{"norm_place": "pre", "bias": "qkv", "tie_embeddings": true, "init_std_up": 0.027, "beta1": 0.93, "schedule": "cos", "steps": 4296, "dataset": "wikipedia_en"}
MLP neurons of a small language model. Each row is named by its layer, matrix (gate and up: input weights) and neuron, and shows model dimensions 112-367. Each number is 500 + 40 x the weight over its row's rms, rounded and kept within 0 to 999. Numbers have three digits each. A neuron's up and down rows have the sign that makes its largest values positive.
After each neuron's rows, "fires after" lists the tokens most often just before its 100 highest values on Wikipedia text that the model never trained on.

L2.gate826:554539545474528498482491549442471494487525464452524566423506476501532496498500552436522516491518475496480505510548447477527510446583516465528503554551487500512552510559502615564483550593488523487438452524498472530558518541522431494520552534569521581441456501493576447500449509464464508473422550546585528457511567461475462528468453468552461495492471495503467474444563500480465477463422490501458508546462459405524517513482476477559484515491471473460486460566473526484520478473484462518485512547529465476562541502499469447554487441521470537498519536404485555539543550447575504612438588428573523450467500460548512421460528428471556465555564477478435477452443577469435484549547508498509493523504464512526576549518495437491516526512456506547491457476527484514493469505512422
L2.up826:490462482553554515532573458482478465424467556511471530504498452503427515563478471505561448498557468414455483504456512454575483471510488480421493538444493507526555502485490532554476475509506481470527453477546512585494489506467447573428452471528549512478497535440456464545486520518567524516498486438496559548492508458477471429469512525491519497522509478507471473497571551476502465489497422492462554503540512561481515460464531483539523500493491466526523533473501515522542482496451546543501436479485513541528511479536563478585468451579491591456467512488460501527466514510433505457560495491451559449427511488600546497535540511527488531452527461507479518466504497533483510550574467522477455575459418482511396459535543420487501419566539521437525500551518633550462499487518501
fires after: " | ", "\n\n"

L5.gate1077:497501500488492471512520450491469501490514486548489508514514468413436489518477473527495458510473453500436439452468463515500547492453579469525457474477421491491503542415549504464477529478446458554519549512564466426489477540541550504546459520456453484508526443481422488515450538520543540464506580514506505528519479433598483456532565531549538525544572531509498576482524502463519510481451490493385499514459487389465513573490485472477506512505501384498429537528566535470439433534526477467574509510501500430548465404502539503487517509523522456475456490414589466546504433495436464512572475458518521478492544522492595462587464466475516463535522544480475546522443525454494459529527476482604513567532517516492500509416481433514483535526546500501567532450538554501524502467440510
L5.up1077:498496483485524520524471466592544470585414448541507522518487503493462471495492479527480559513543488446523487486567514489546516498436540542495421542424522550498469528365499392530518494508506500497446623489524491463502494591427476558571490479495492486549453543506590510495492560600473495498445498423483511585460449464522538437450532443546443463508455491485489513432500443457490455459526476526492465539411444488506379496517455502496502518429474476531502468474588478473462497468511454526529487561490517525509514470471503535514530524541522538535489460456509471493501531464535516530548465509497471514628540517485525463573469426464438434521538482508518489503447462520584501495563460502480549505514484514465508527497514483463498477497468490554484537461542533501502450493487488
fires after: "1", "2", " period"

L8.gate795:531517479507529492472518503473442506531464473498474481533466529582542500445528458593542455497497448477513467496472487446558465543441507480522454498538528493485513532521485586540549448451465579483521489570482546469466498526523530579463448487544399517506481559460557458540543495500505461508549470562535601465513472460537450484479457434430510529494514533511615481565505438514442479504480486500466438484547509509548494482446451506499511458554521520525481489543501544569471566507535481499412488504570498493550483490476479502442411465533506487453491455512461507465480536506473510457597503481469530401452509487450535525486553576568493478483501404536507493503483545435473449447481546503471500496495504518369459565508480455505434472448505478517493429480579507484438505510563464
L8.up795:547498493535521515521501454493465583473424474495452437428589526541523527496456472521506438488496443461520528418509456489532486507537542459604510498528502470517535542568524574526504536428525571512503487505439422489445526518531470490493503621558480551516562517522562500519523484515520554511571569524443544492499454481459479500514504477507452485470497539502516554493503494388493552456440455531523518598484488500568490436500478487499550502513502518514473541555503470519457511531532507477477437514450544570516449485492494553452499491481494412522524452502542509475470472562451430487546470472489583465509501467456452470534465616537553448564471442520526529505445455453456507552474512527535500499534419514497485460499501498449434542464447535480565523464449553522508513532566508
fires after: " | ", " / ", " (R) | ", " |  | ", "; "

L5.gate1095:473524472504507517545583507555500529457472486482474492580397499493486478528532459524520469424485480501503534483483508487541513464518556505519511546473541473496449446523504492503540504567522440485487569515439573477394503504511484508470468505502561495465488447526617487491487501525502496496497507501525529500482491493464482503532474532465508504536589478520488531490510494539541536544476589528493496481495534457458562467513530464542504454451512558507514479490478517540498520410544464511450602524580545476517539451482494484531499469466491531533477441556483481491525503605537473409453475443475597505483441510547554469513468512437436424499466531516519468439540504546449455490506507512455532446546521472535375432462446523504520527546488508467474592530515452446512516452492478
L5.up1095:573532470469419496492522516478546485499549482458482504518470460526474516587508494560525443479540499532509498511548442461547516471551551485519422514471468453493545565543518498488547538483533477446513572454401468510521566447492500560499485478497496475446481563526512483519527419508502494483423564466519481466426491497518488455529478520525537457401477500480492588471480489506479515477604457502504528439512545552496470490548500537534529517472502516573502441481436444518502485465558598588448524460489546447554431490485458475468580506523469527536448531558575374506484511498524549502556473528537561459525394502533545544502449540504521416491470484502425483494477433496518539476559527542546454540453543588432453490501544521487430543570498518509497446473489477498538533553441523
fires after: ":", "; ", ": "

L8.gate466:619426567521472459470509545511524488484454503577536512469557510533540431506478520560457513529479463481455548503480444584551537513559476515496486533535503482514491501510467496494475503529464523475546600512559502534492470577524444494496546552478512534522494505451438541508597516464454499494545487515527511437522539529506406542432583543453512464482465531577562537540572507446499474419485535526446448502471505501522495471426499489499498520452512517492512621559507463429489486541480541444527489499515508562536503513475474449613535485455528466442525477464481516480512511466489505522540478455479476486450453508487506448496492469472499528510577414485417493527527482411519537566529414533475511524591502501481580515547511457498504551530540532515481508475550501488499511416474516
L8.up466:487535551468506503500456525456548522492478461493565520500501561495471549556529472512468563494476446513541473460497424513537471493563509485513442576487506517569534531510449443477523504522500537507438536472461454523489580524503480469479478488464470559507528586475493483543589490554470544465533535426548491592537465467486522539517568545506495511525524477517536435532459532547463466485516501422486567565476519513497460503532446586471485547502502510499536502507486553502553519537533524500528467483558504550480495517489492500477483520566514456496456570554534484524549478446458562513504524462544541458484482563475409467477461532494483496486492533498459495527514561493504561485459546447464555513499506522451530511529505515378552502492488568538477515562498507536496402479449542
fires after: "–", "2", "1", "-"

L2.gate164:503525444585496481482508510461518526580493460428485567539452523449517500508438552410460533440510496507501519531552460540531577461485492513530400535440502528591503494479433504529448548478535570493459534495561451502510503561560486516460536521542446486467519557438443494515494423440491495537533569434593481510451405536471458521466569535442500554499542504530542517503429533594471560600533459455503488548475492483514492552495548456455471469522521440457477486501545559535489527435475525521487488515522470537550498453467467464499486485473535478493477493546448557452489478491511491482434478477471469415503498489511442510512451438482517497495453492472541510499519541500488550557485496522568508503529530468476496524488520533509501537495432473549517514454476497476480481491506486
L2.up164:470479479549491559534470528513502446523577457504479424506508474560480472460473541562489588475467465479540520606491507560484491499546509482555431497555500467517511563421540518541542433418473511492518500433558513494496522539433505584521489506511484483533535504509502458472501490503471561547486521426521468467479494476483478513474462502502497510515494550480485549457463538485490549446492530476497509491493539558517500521553494525501449502552525459493475556558521508490506530464456516559538531488482509500435497453475454399544545510490545500526512490548443534506525469505473451453491481564463408516481502498409531576464531510551482501487454515481485455512518526524486587469467522462470561472486492544518408487489533568407592582558475447538479530486455558542491439533549545
fires after: "| ", "2", "\n", "\n\n", " | "

L5.gate864:499452534621494512558545511523539475529529454427478457453465535515436543468515518621503536456507543486504468479538555497555471504527473401508433483540487440497535507556501468491478506484523496517563513570474465513503472559566412505534550513487530448494527450508534455445534514544566446515481452489483539477521422538524516464536552543470504461557494504525562425526536468499432617559566539528578492454543491446445537498479501450530510495505451516481578472537534595443504503469521478516511498514474514492582480452520486520430525473496560532408522469553503496495470513487450506414499499453533527544537463498507466454540463516530448502507554510538491488503458493549508567530569462547453500448464477490489487469524499496504461498462476503577506539381431442489477525512472466
L5.up864:516449443557492509546453506473512393527561476399552534459543404556423541507492437531469535514447609467494465512593464547514464473541523494580427439578435545499517583599468501500495450504505446576491458548469458440574590546496474466484552535471512502475578552474428553588516486500438514500469489478473443510504481513475521443538507583468490479500487530527457451456455469498493486557525547523526543476461543413471480504488465470532534562508479533463536506464519514495465476386433449499472464495425464515487454515485508460507528550543483521474511407487510510592490457564445544460476540504520496528499566534460524587532496467502568509454533429517497472537528580461490510492512514540442521481518499512540457508491468449482457505492493482556495464464450465533513529525451517
fires after: "\n", "\n\n"

L8.gate1266:502498540533495490472527438550503483508527499568441489486553502554491542540491446511492530538469449528494536434526472509548507600527457588512509534516525492468544360487538478384440527504478528555434477461582553543412474517457553497511502495469485470507489525463556482475491501492545425584464498448494558459511575560527492531439572531497497512544499460551487458453540486526489487454548523449395490467482479413533499438455525502443501522539513510502428498565514525448433423549464442533542426504530516472505552547474538559559542508505502502505505454434498498518521527478483552473532530530509532507521529455525443489530512491441464505503543566417412416462513504524482513482522496539456478531517529491520460443514505535484522520521551514514473467443485443521517470519465583
L8.up1266:495485529520534540443545497530532536554469453603515508534501537524482422490488447601436496525518450470502504491499506514509564556461482494473483520488454488512514448490483459525442523487534548489497524473523551499570448567475482495514489490446499503507523494481506517456525464537528490546558438480543488518555498412486393453589516615557507533505492519492508555488538506477493481518476542558496510554548525447550543490555514493396457543540508506432470441510500545498472468538492572510521488517529489416481523476470495478458502399418512491399488552457461476515482557525537471545509557484480471522576491460469558496568533493500457453497494503468429431505513488493579460494501448475513468524506503492432475537485496486467508530473455581540574523509548498458441390544502513
fires after: "1", " in", "2", " in the", "In"

L2.gate609:546551561524545546504550509507457506548506460433538480459537470492565452555455521533531555499519499432504509465439507535622508525525482447475492462473504514548458528504567502561560521492497503531440488502546564505484537497507447486569519459489434477448454437556396487570506499515502548492532445519440397458537506476479510569534457474468462591521537497525598455541486381506460486485431532565425509502541527501567508509563513491514509494443476444461473507515517571420447570477563493515530565482581489600517505459494494488481450537479431475499392502534501492482520541535479477482509441582501537535477537517468451514456524509503511462477506455569559531573471443507483551550465481512508421579558500515509473462522482512502498511532458541508522457508511488514493549503584470
L2.up609:509517514522524474540530436488421502499511439480518551529477518478503435507534511493478427455436508498524516528494500617487541546507580453536485416471529496562497586528581507428530513484487431516490502521508466546502500529523542506506538533559449473446427539531479541504517508581552445467525486481543462502534463572503482538601502479468489518504489488488548497535530508501533456542543460517486509487475515464464479423535475505477446479402536501482554542434479558457467567459507481448470560638471444581503526497511523498519473531498465485556468415571557507476494534584475530500562418465537496592564505525519507585514496450550504458510523478537585527463498475502520535541509474509503481506583503559440578389504445518454518548503505527579432490521489469461520561496579502
fires after: " |  | ", "1", " | – | –"

L3.gate415:545492505530488501474528482544521490637579453464467547491540466536524534453503494503530470455529510460416507504465469477524564562559503471515435522484505538536552566508491521404498515539406451520411464421491493478537464414509527491497574494599491451482519490494449523512594548425496561533470489521528530474463544475509456566571432529510482493467525531491502472509531462490462459460420553557441422563575486501493551477517461526524481566466567548477495562487491557485484453484529463465520538471537570484493539526491483526492510466559501517493491535488528521505479510435458452512554507493499525510534530466457505427476507488512489449500516503546489511452463478474512594408499493473523449427530475513533514448510497548518486517511464534572464479452592464554515502485431500
L3.up415:581367484537391413595552576461495551542529467501527569482604496486472418494542459459526482480517511420515473483523562455430487498488551486502413516555456510537470551571525500423476539530435459452505526524477494468503562522513472549460494496495519505419515503529448513510531507485506505540478441492547478492533459408599490539462474484511577536524547560542610502499455466508457444528512538490431445499492512520518556507454493505539501477474464573482469460509525494450455496460538513430513524482478463417466524498498470473529504499536489528528470475552494513483505503500509510448438483555504483437446553483443530468465499481480530485530542510470450447542500473444502540418469557453511506492445476479527482471523483511487457507530502456483499466442597425520623519539452469
fires after: "\n", "."

L8.gate668:552437448506458485554452444544495485492518472506517545476543513458511556509503517486499527467584475496534515396471460455513516443491441501498499445515531540536505510502581466473562549551498494486530527523498492525451490472436551457460497509436512471423528501561435514485468491479495432542497583469457507527493507491488398571483460505513499551516437448464569471551508529475475544526499517490505418548537457472475461546496508470454560478486498502530458464483482501553486503434576465533414498487572549487497470460467498544487460588529435491524489437409469453479587526537465462485541494472457488485490405548586471516500508515504532536501443414493519476460492506548477509484536508435468519490534525508507475451484544467421545568484496501526514537556483525459536511490471588
L8.up668:505503520403480507491473498496549520443485466523493560548450521505479494520513442499561509535486516481542513516532488485463527505513517540493520506539455423521514502506494502480482473421503512591491512446469462444466495500465525512482439546538540481440515518577402552538479518533616481501481522450483514512510537452499439450475466508536516461498527503481480597488521473508508476493520522479436514458426593501468515525549516558457426481434521521556487550489508517483499480547485522531441489508548523438473464529534488488509459489512491477445497538529554544510515486520513506441572562478455502511519464554504465483507471469553508506437520516472595523463513471526473511418505520507486475447508545452421525554552460573465481457483546480440483497441427505563633504510502421
fires after: ":", " ", "."

L2.gate424:555471432538539557534510545556474425447449471416481472523535560526459456443486449470469414431502451471436436499503522503541521493450506466546537447474447438530460542500468584573558501570496501498547510556464496459488477488440417413501517523553528555515530546500478437444499411510450428493467528490468544513553444514458538513537492460474508524451497552448495499476530478482478471487505490483470445550485521495559495508480526507457494500461480548530482489512483598513466506503480528476530543462473457452401552486500487494441559566467568488503501497490463495464438515497545567468461464512503451523465444499476584453483508466483516542518509524494522419482449543546467491465485522555495517496475529521488484585451433497523422527489508521476526514468499482505484515548473478
L2.up424:509512476467517462509595503572492479466459458395512479508522478497476505428509459445493475467467504526481517504551463555493539484480469484553525611498427499465415483487460500482481501444501529484568437471509406524529443517478459564442538557478573507455503436442428510484494487497516470436557454418579553537600532544560501500480477428454552501556520534507515505530470529507400530473443466542527452491453483480552575500535515513497558506491487563488499529517467535502485435515461503578453506498513477527521416453485534438521552410561507491574515548501492478511499580537486497538508507550458470520461514532555511450509503567552419517458473423482472509473571575530483522530561514510471460545479520497584513483514490512478540541528476480543481495518413516510468501488532505
fires after: ".", "\n\n", "\n", "|", ")."

L8.gate517:497499477530421511488546533428505537407457466488515580448491456547455450543508504524487528471537543514501517515462490464519555499499533479452457525503518448553481508550596516451485534431479533497531461559498551506535563563532492520489549425463504544513526485532449504505507545498473505483499502546529500465511591449532546484511545500473574543511534488450481530468550530492493568536477557540443510493403438514481487604574439551525486492484433451468562600538498508558434554422484510517495518534509545537545477570541468516552464486454493524457496475524506466531472514555540439477476495556513529522517533445537494507464550564510528582468499531506544488471456535474462496500504503476494552553480509529552523503453534462495456582470539435548495444488514464510513552586520589
L8.up517:516501560523511430530483458492483559451494452526491549520582523484497503447510536533521513488482456571532534506452499504524490489497450463540497519467537473503486558561561471476539555547447561511541507557453525492476546541512460519537488440517448569527471491490499490482507498471506501452461463523450471470508563538499535509456496537519526528509507505447466465453559464406519536479508553476479535495523462512470448547551498502397515533516504418466506580516536444490470579424511519549515586554489526552485526522482413484533453488424434513445474468489589453477460477601487441482484529485478516523433628450483565456513497577444522443470490516549540499501435546502520478618467500510520582479474505508518495578447480583531489485521550478487498478463471495553596571520513462
fires after: " | ", "; ", " |  | ", " |  |  | "

L8.gate619:484548560504404538523502543503542462491521537434540541517414473505438469433483532529528421532491484467462455577483531535490489425540577453403477523515470554484488541462508473486498535576585479535506488539525492471577594480519510506499535530472470529521509485419456465457539494508464494548498535523464533544458491562474545537444444538458521500599493488423473447505583489517505497466478532496451476555504448502461453463498395529494522453570441457499490475505477494471423533527463453493514434519499511501555555558493481483412501479464523470533542477502521547471548495520555476445434481517499494531521466570470497485423516503474578464529513495451404484507491449510435569484531490502482499444510586491538435514432522512501572441512419437552454422474565466439504481496447492
L8.up619:477494498523506521481496474452547434469404560463459434452479498507561434427460449479514557494503500481476517446489537496516436535493491526434499532496483522494497489521505509538548517498413480492463490466493550469499557516480549479443531496444468597514471489482429477510513507448431528538481460488419459482512459469436484520419490507488475567494465574475510449601458451519537528445470472520560535525513503535511439458496455509507584448496496486568573410554562487543500436478559481470522433529444495494486464479494486554506506469454539468488505553526530491506476461542496509513515492505512462434546541421556482487492432503480466567538452458511571561557550469536496460488538469527496524449558484520491514493510459473469540511471500465449540461513482552498538446473477479
fires after: ", ", "- ", "| ", " | ", "–", " ("

L5.gate475:409571446481497470486509461521510462499487513466492536490458562516474491512463478517582487528524545459502441565465537419448521471487522501444477532537460511488483515505427526397434472389512467528468478532466554439547576515479504488466553503515543494478470538473546492489563465423491483487382468543526580462512535456476519545504587465514496526513461449519537455512476502477512499524527492516512535543565457526528466486561495498460443413540452507499481554544500503493475560493504488529463484465439522563491537517544537529509453490486521521505517524557501484563523531514532519474463385455495438447490493529560482435459509525501525499497559533433468463526449467506457560473546560436484480490544478474559515467553420447505565515512538488453562430524511505511523501528513544
L5.up475:479495452546444561495468547501520560508481574509574490510456531427459537520467537400478466495500552459528525465517554492473593544483417481445502463512481474577534524477500461474429511546479510512474518498473526524508508559557479514572592472556489540444544429480536480552514538468515445513530545516507495518520498497481574474474474565486450546504461537464466456555547516495498530552479524437455521472503466433498514486519509499515505540491520526506502516452468478622508493529523494450562500435481479466471477503460456470462485555554472467499538472521485510450546473549492481456423483530466486467588484494451418511491493524542569540468535465386443506494484462496499480530546539584516539410487517493487463484511455505561559531549480507551511494556504552508564487488563439
fires after: "–", " - ", "-"

L2.gate1303:501485499483522443547498500474502439490473532535533505565491536477444468503579496526534485523478479485443479497495513483513519453480499554417464503473500485486538507489564541477515564445442530514531532532492483532565545485533449476479534470509563492498483416461451525477540469475536542495498524473534499438457421471566528513463504536516540521507549524513490548524498435533445563538554485503458484503412450485528477543428514549486480428609476453526476508552509529510460537567494486529436483542498495467527509484423512490525478495539537481560508530511531486500489464521505534513515472450435439456503514428552498446575459468497516518486492511522501526544488544503457459509461450511513414517519480476572524525523534403458524506527445506547497502534474574495461520501520491
L2.up1303:517454488496531509517421364487522522400457540455423438513430427483499445551490451509446455513501473492443501452506483496555547463456557440476480504399530496555524470448489473465459492482584461489560514475576497546529459502555529473498475475494499571481519473527527525523430419513469512513488394528395483524519554473481534526515444536421502517573431551494452540473448486488469548546540468537500505443504443493444531530484465471464448469456512544442505481512485454549453513526461524471512559459523590504463465483465518528510548536517486537513506509433613461521495469474471546500534453497533497567496486452541537497467503567553513455484494556428486465543496528439428569465474578511533510467444479550507479466483479513449538468494512506434441527514571545484540547444506482
fires after: "\n", "–", "\n\n", "014"

L5.gate387:551536470543500476531542468503587481580512487523518435407488461527458500462443459552508524540479450475464432450581565508554489475490523543454483389492516527472478519544481534414503506471455486504506504562515492577543528554537467512493496517519464469527557473487498526507474543443511433540430514485537494446556542498512562476545485440481554526505494494466465500426515516530508591509539532505498584456466410423433464558455485509530527492480468509517478453532484523494525446433509479498466512477517561490576414484520524516495484509523514529454447396491501517563528500504544522436500557476584526520525550544509533515577490581465470477509533466523470479486481492538482522569513504545492515540453457540530474490478537470542452524445431475576573511460557544551474510469545527
L5.up387:488511506523488460498473523555556414472489484430467572461502471473496504477518467428394539426477524462524450514440430555538481522458524402552470511470476472537517549521430506529572466448508458466556478573484500494541505460537471501476507489485468462456444489510531459487507506445488499529541567471538404500457449515489516477501505556494530453500477553576458408525420426472462518546471534511503558485447521444513386474515517452499500534502540551437610492554568559511493520436523473487472506530469501538482489446488455453434546434519544536449544520508535524528529440407561523517502520452480512533538510492436493577519507438527521494470471391514436501477503486486593514546465442469489587536505462461497425469541523475417500547481543584569472543442520472466525554456523472
fires after: "\n\n", "\n"

L3.gate844:497446494556534549632453480503528437493476501444447493512517521525506459405485505548531462461506454497488482467497496452477457536522471486473501471515445517541520460547541523512485449528511538434512530517442521431492414524490540453517449486499501495510516493506583524479600458452468566483497517518541482460518483432546483476461553579515499471523477532489449352476450490443535492523507459459498473529431411529501511527477487506537556482498511485514517613497459517510520511469506568444546465512509507470534622515511456552547487503524563473578538508479509519425515500490493457448533530461449521417525405500493464498507517473534488521532535479474478495482414553500564383506463476500477494441483462524528428400547509480441516500477491495541532469514524537457561484522414500
L3.up844:509516485410465506401461442547527487448440476476493489428479505483513513534503501537466509481423482441532558475428507496547524516467513524499461591557535509532513560422482557480596513493477510504530442422533516495516405494532444498492499511524491523553461512567559533483437513489489520526513477531455565542516457490474497505550516538477471470536530489493594551473463482528573548448479557422498532458417493512509535476498621492516533486540497434573496545532513454497468532432536557397469546500529549479524492561544526496477510501488471533441477508497500520465486463532504556536502558522534518507462556495490476524387538449520492418524558471478543478527499489514512470535587502473450469509542497540436554495555504561472471475480534498545459445496504487552429478532535462
fires after: "."

L5.gate540:443510515466516545633503526533526513432495497592506571500478470476510494485490532531564558511526521517508483455545510477527505499506466485519486491492459535528526477574517444503520493474479615457468511476451505443476599542413479539488575484570503537431371525457421556520505461475606494512496490499455492625461499449497486475419520493474507467455461516518528507527475488514463414442498494557511496547524501481553488473444527434538524562503479508513470489538536485536513514499505508495485514476501480620510493464506483457483449555505600489459515552489468538500466497541444470515560542543582452534496508472497551496434478443515528487397554412576541487517496483486459415532439561539489520498502455505543495491560466457486485527561456543532523479501595484405498463541494446
L5.up540:459534512480500528614442525471572535508466453490528489511443506476537571520417478485499524477498495454479532499467456467466481527538506477524441506463466588496501481484470525524509481461495576449530474528478505466484472528471486497494425457572528454489440484457515493551480437536493543412482481477556461538447500487448459548527534498465468490485499499501448468509510475503499472502473457443509566524546573498498579429457543576563466471499533571542462628526502459559498477529503483468527427488506449490516428432488486540474458551518468488450533534531407554485540523455528469469478481501662453479464473520517463527502537504508498465495500497537447571517507477550466564477422493543517441515559541507515459516448500425460522539554531517540519472431545543530498549484501468
fires after: "2", "1", "===", " ("

L8.gate1116:518492498507483514513546391491448565451406497492508508492477540546472530506482495558497551518490522457450543548450521486534474448530432515535464542479556500565532421474458507543550427505501484492423500470529435509488490537432531460538544613480434510502533496464479421475492468465437559442508504528488511490511474427464479498520485546476530593451554527489551394469573495412493515550480460498532523483525547496531493550502567552512571569478538538436447489460552556470466483466534522483534496494455501494492427501492514551564534543482544556541477473518467498486549485432466488493543509480552469507517510486444488456537461540514485522479510484495538442486556494490500478483450521512540527504494444426461517540476513470439520511468439536469551526506520444506492595501464589
L8.up1116:513552544485454449490494565542536506486443514488478412528565523586405501540500495464536488503536460506529506482444477433477428483490463549568513388522553502490457501525553456498517482544555522470545483400486483542608457534567587443538419496576519491500515462487428505553521565477487482541532561617494514529506536553564518525549455567467547427515538479504484499525489525551490587473605460505527490493503487429474469486517530517471427463513537535546554527486522487526532517531548475592448502519518559491481539512469470453465455502546457434531448479498528513500465481502506490438484467509576471541481458401527486554477466495487494497499493572486503484505466533539546412455533459549549452452504520516487504499493482475533455485510525515462443504481529527526538474457535529
fires after: " ", " #", "S ", "A ", "ages ", "-"

L10.gate894:418500502493497518522473477488535476496527471534478508531496533517451547434413510485614603526460487409576450482485583443475485489531514473557517480522507485514421487536519490479463535556518517444477500510530512529545467532450453567503539459433507474453475523503526521488414443505549515562473407477464474543515458528465484489513504553508513476442574509497518479524527507466487505579495517538463515495515524483500554483439597482497544506469482522544501461486540510519484508508499544433486441533532500505500487435443428557508496514520503519551461526509469433525502576514492492545503450523506475561557493459519540431513504473523542462423505434475529477477416468482526483500530463483468469411491422478473551506529506549539571470513598470463498548561472504551459505520512504
L10.up894:370511540507460493551556472499489479509528556514480545576590512490500554525486463525550517491505495495430538471488490555556475482486474478458496520493549505481475472517482588578428434516501566549543452470526532426437523513520517495481502448522517573475560499498476505480434447521566544535523536549472516487472506577414504549506559503495457470510600512600507452459482464450532486471457476524511462508475518474482524508528578533546499512479540524526537508475587534478550491517473473422522447621471507495528486492504514545507430495484577511507428523537449564451553499516606601548470459441519556533545542559525523450510567558537507509495502465569542451492457524518566585491478456517508475445495452448490452532518542458550510495477556522473444493518513535489494414552498569
fires after: "1", "\n", " ", "; S", "; W", "2"

L2.gate786:506516555486539500510448440512426451475455451475503506500539493502581473517551575542535534437536457455434522436470486478535504533511473493523471462514486480534523471527512574531468469472545526422538604484505524490475526567497614487526507489463521470503466471581488485507457490490542528503498447509574462490498504477503541463505500487496498435470465507513468508468540444518417500515529458565458518484573513549499588527491451433505526488540489518524432490563505457427483492527484534502400473442541544473504533493489420522552516501507477525444481518480539455509493484509481509566430627517506521516436569533525525569446510432540525525551425529514436389463595520505506458492610478485515482541526484514525456531506423463501468514435566487463419446526478523523494534481552500
L2.up786:497447487558439430482521493464558496412515470514460574504457508576501551455474512601456491480423522470509468458525520450529524517532492455446507572533532539500551455563563544493563475494493437532553470480549424496513487515550501459540535521513504513551518493498500572566562468471538507510494471437434523544501528489494491485524459526509518529418474487507517472483485445500497513567472487504511517414499488503531554553502471485479502532532479487508506467491513452539570471486459473562537477479501546583481540476517512420434496480516525442459475536479585462534428467469471464530471518493548510444450533437511514489436461461587478456480412441548477467487512494453491415444601499496482541562503478443493466473429599450558499513519478534490491438499513518517507462497543479
fires after: "\n\n", "\n", "==See also==", " =", "_"

L2.gate817:432443479498534533480486552492504516499514501510524480506486508471491535518544435516497474575509564562523492481509476492436475542481530478491493530510500463543500468602545509521519474546440445459520468456484536503420417523480519445486477517446600489503481484469477450441485510581447539402464440474480570552485503468523549547482511573515523470445534485491513435404452548611497488489486450531565479459432547561442526534444563423442494501548433466483497515503550497496464489487498502473545575513457434480477489581477528474495512510500523467494599531466485531526505495474558516417515516466458457566523467488562462460530481459535479494534531518480527505548470572489541499512505475511560499499414419479492485503541480428479512502526561513544498526500489501516489565474488564
L2.up817:492519517503488551477495461486477460514466461542452420496516447471455582501488466517490565432488441529530489526453514480517543525528473536511477453504506571553564518577500432480533468497435486504513526430471592530503469556508474482503482536517511474494533481537485514513494568522487541523503534556501534538466537464547596479506468492472557453481447489473527587539549489529468507449496518445500480449481457584539499472506462518543509509501471437472527478487511527522543497520465583444463497515552531500557510529451510441467408457478483514578455566557517486435491517567499574515597482506486496506523486508546534484463514445459571482548456506530515539569491519466474467512495602444487555477497505475520495487460444575491551539467604500491530479509418540526464520517478543
fires after: ".", "01"

L3.gate735:435493505513423420451574463538548467503487513475484504453515533483396501540513437438546470507486424522454484514504466473515448465497588475493468479506488500524502506509454565512493546578437514483456503537561494458469524508460566506527503531530550497505527515512545495534488413474530487509546472529455509529528532496436584501538573539501444508440442507482571529473542498463496498558511451498498486517559468494474497582508483464536504500619465509457482562463568443453511477533543419501538503434468509491496510507546496567464503484479461571497503500465543507528509445478476493476529493483529464536556525547462447446428563511595536470506399528468524479477462525452496560530545520488518501562556527517522480520529486551437509480501513511484529552491450522457559526546435451
L3.up735:553457531570454516496453596490489470449511508526567540492539506489485505472471468500482505484474479482499507476494443486535422532435470462495534514526471500545514550483496612523449502440502569567490485486518555480437485464520541481503513465550545518516470542536460483493550465469524518533517547501496456505512515533516587522488535490505531511511525497456547478562483480451503521552535446508505524611559510537484449502482502458498446418539585445530462575527517436455438525530535512545516469502458498528493491466496463505475502528477355553569508460470510452489512447446555449448455456534597486614546511522493558509450539545561518452515463476388498514469497461436429462507457480455404512529486532525522515494471470536476508512491446505540573521553440503505524499515456434
fires after: "\n", "–", "-", "| Silver", " Grand"

L10.gate890:508428523519420519537455494447505562502443512462425504526575475525494502466456546572511535437493439489483591469549554425546568451477437540512512494480503471483478509503491481474501435480422494428421475538445549488473469517478480460463577564523463500537476455526476508514545475489519483486504470425528530469499535442492515478488494515563518519467497435502522471545491475495461443459509531448520495483456481517501438540486474529505482545460460516453555549525498534467551502452545539471475619471496522555484493520443479544614447539460505524493455473474509528480582562540521436431472527553488503557553547510488429477552494483525519454515448445514549427491450461492494511479516560505525487520569441490528535526500472541450510519460478555537540547516506477526525518457518478
L10.up890:479596513495413531585528437530505504495486500570468501512529566513463510469453469541433490518487497509492519423521492503464488439447545530535546544475483528506485508528514506465451537533492499535461479470480511483489509552541520457558503521499515530486559513473527532537546511483549440444460451473442509470499597476572440479546448472516476502579519463570514514522494492505471439454484479529501446478495416492543534540500452557499452491412461556536535472462507563547492481497440587465560516502471570561453536502475513463416456600486549507555518498476512552488476460545522470442464486492459590503564482508447500494504546450587494518487505461485587510566522556500521489504515541493438495585531496504403548519489515457523514516492459621499552520491466530516516470452529518
fires after: "3", "1", "2", "0", "4"